config.toml
head_dim = 32
positions = "rope"
attn_scale = 0.284
optimizer = "muon_variant"
lr_mult_down = 1.5
MLP neurons of a small language model. Each row is named by its layer, matrix (up: input weights) and neuron, and shows model dimensions 0-255. Each number is 500 + 40 x the weight over its row's rms, rounded and kept within 0 to 999. Numbers have three digits each.
Before each neuron's rows, "fires on" lists the tokens most often at its 100 highest values on Wikipedia text that the model never trained on.

fires on: " |", ";"
L7.up1698:498547571504488571527493513498482452452473504511455530496504506492550497557494446478459587351547561426518495463490511498434454492460554446498469449500514457537505535531499516514457431522456531517518426494503546421444474501467497487479486544547428561558407456514436417520476484472518557537445492496454527560587541490500487523506521473490424481425489533481492549485494467519458537535453543438581472530559514528502539480546483427530458448524545529470522480487558506502480506524490572525556546440477526551541459455560564444496526495435515517597535446468455475562562452468451560524508522480463506488435490498520522458459531503557532457493525471483554463507540520474512474453549504529453492504527554483540510482524441483559511426528484459522454543517466533544480532522504500

fires on: " by", " in", " among", " former", " then", " on"
L7.up84:495425538527523500541543480514491491515513494511527489564493459489491460463532464440508456574460444502532460590522486522530420510448500438446501530528473485538477585491435558400535548530451488548519534470557533455426512502449491467529543502467508530441498488507510520513465481509527498459529464480524538561450443493543492578557478487573512491472511554481551513519448508543466541548473482543489510509509535483458407482472479435475562487509428482514410509484494495483489561494463541522442468502495447491444429461430552480515497512480502529520439530483563431513543467480429464487436451504475548509521513499528498521426507493461494499422474417484499499513510522575511606489526562530501489435413469537548513537547438482510519462537498539473512562428505543498490473542455580

fires on: ".", " hold", " take", " follow", "\n"
L5.up187:506458512495502554504545499557508488533433556456453482497568528437497528444474560440540506497443433440496523491501454522564458567526570416531488462532516523568503569571524535396451452433510554473457479538563557457502461520495543432474451534505518516511510463542477519494532458545476483520542475497570480497554507569563467497550517477459474458488562449477510495434471474477511505513450486402427521520548470575467427480433409520485476521533460482514485593485491494466528389528525473538483509477580479529511507470514503530430466487538462539520511510532540487516509605554579571517481478500495547502498550545446529532515501484442385502488477491489551476469488456557481550481468477525532462508501410512454519439472535508459518518500536524416466487462517474479504550539530504

fires on: " as", " hold", "c"
L5.up920:451523499451500543464491451508502491537429490539544558537432485456449489445553542544483499491448444593629399516505482484487530539508504442518521443515499473581497475429490474487461470445492511418510455532490546462512518523567435486502570531501497409478465479465535470542458512569472473545504456520502509517493516448456554477488435435458526440526566528538517488529426483431551500504501504494491582586540452568493490480516499493544528478509529499506475486514463499469493471538511494493444494472526498527537510520465456546484454532438491560593479428556493501484491528498534521492417553481458535472521485485507451517457468505473447483530448517540517588525480436552487510452455531516454465528540483595443388500495548505530464446503484487418491477490480487454445500511574506

fires on: " on", "|---|", " in", "|---|---|---|", " for", "|---|---|"
L5.up323:488537439488482458548468531536491505564498468438538530526456456471436497582533506513478552529476466466539501509572479588539412505507561525475463509530498491515476592585443465478524473446386500479471564528444516522485558442490540436501447533442503599542521470523495522430527448453477550498530470497475616499419503506428485486476528495509500525494524480497489508459493408533460528521488519513482391469485506450506560509494524532491510479522499486492468490442488559447534577489443532474487466534509497481551438538480429493540396569570493456515472475500463548545525531553493499459437501504555472519450514514530442536586504470414566491560451459555529545489527531536499521518552513552490514485456517528532525495597472492421527516509577469494463520418459522496573481492426515

fires on: "born", " who", ",", " player"
L15.up458:537532507490469532432494479527487540490576550510499507541499503532468516477420478526531464511510566438433496493556476446453410528440538467565499506475531535502433558504476532480469429460516500469542490504505523549532533429494523481506504521491470527538550491540506541497513494518594439533524476542473492559458517519478409535465469516456518478503535553501504458506557547526402501513523472433478509474468543458451510491480479481532573506535405476534476481513494517524393506586497554455524492437439477496430499456557522498604547507536487457517513440462419508515499529496449524470563516524437616526514460556480467543404430573411527518497518446513577504520468524467437464512497526456481479557488538464516533494497519561480555507551570568527523497461524510487552505463478518

fires on: " ", " (", " to", " on", " \"", " in"
L15.up1151:515476441504385491506519521540485516599442469535488572537448487528472461571475512543514535463468495496522564535572522411460512488470445485542548512452518420501491429552443452514529408423526509488546475553484452515528550450505478512528453495455447497488535504450534517455564538606541485480568477530489497508406463544495522472563519470566518468530471532513471518436537456451545489460521430514518475513535462517511525499497552476443440497535502537511481427506437517464508517546468528548453531470553477486527458457511448497597492555456526543499510465477484474437517504459482460483438558563424544393512494509475488398531504515496426508469484449456525506573501547571501517572491517476483510529486502504500483490529412556442500445491556477459433577430468541521546501523563510

fires on: ":", " with", "\n", " including", " from"
L7.up38:446496498496517574433523494394547400492472536571462534523483486514463489459514526495530484494534489464555516532576459535490451538533529568527455539493481504531504567501560483489433528552496528515539494533490527526462524472494489467467530473448456479522448574507471512498507547580535539499516496476519454567582494617485502488532516528535446517483479527503563498503457429569577553574505458463483509439572483526480516504553510490539454446541501511441512520552448408445476546578446495503479547435513533507447444475379493525481472497524477500495499443458497524540492465525507546486468515437464453527487530493494513513454492557539555514451512462467522499496502447479531538516474519599487487551538561527459525470470479521498494484477512508490425500504526481567473387510529514

fires on: " from", " Born", " under"
L7.up1549:544521543559464437508521509504514524490497555507415518458555510516446502534564481562497455508574573507554536506535481488470446474474458531520529552481441545444476455546606404485508465554467541481557496495557439494449441453498535548463473440549581500467370499522489516543491456598499571510475502515542482538531502434437507436530533553494496494483509449509511439473422497569474490484517574433446519472478482547488509476499443557475460518480443523478478459484529552495469538515465542568517551423522541528502467514530522510444513446529491476515481511499467465449534513517492554487499427384499513528461506472526499487575538580510472454455520476500517566505519459507460564517463520523438577512516569493525471457472509520445447535524422509499511513513467505508491442536525423

fires on: " for", " in", " with", " between"
L5.up1561:464401503475555540498457510495520496521492479480534559565484517472508476473494521518532534463586473481480447540499451544538542547548515555519537479513514525487548501474475513481472494516459525474574480494489587438468582508406432469540471530574483434552536443532424537483452522521399512470475489532514466516437465465457541495491525453519553479517517502521485475548521447503503451488526567540458447525524452385472499470482466525415504478514536516565494512491429507484461551502473532465478470483531497485501392501439446494535473476605471476565490486466522511516483493496461516514408527543496476491475586510466482475556498546496473515465451504506543555460550545522483477554479584527469487516580476515531498528576505501568525480543541544512483470464518484574550438498493521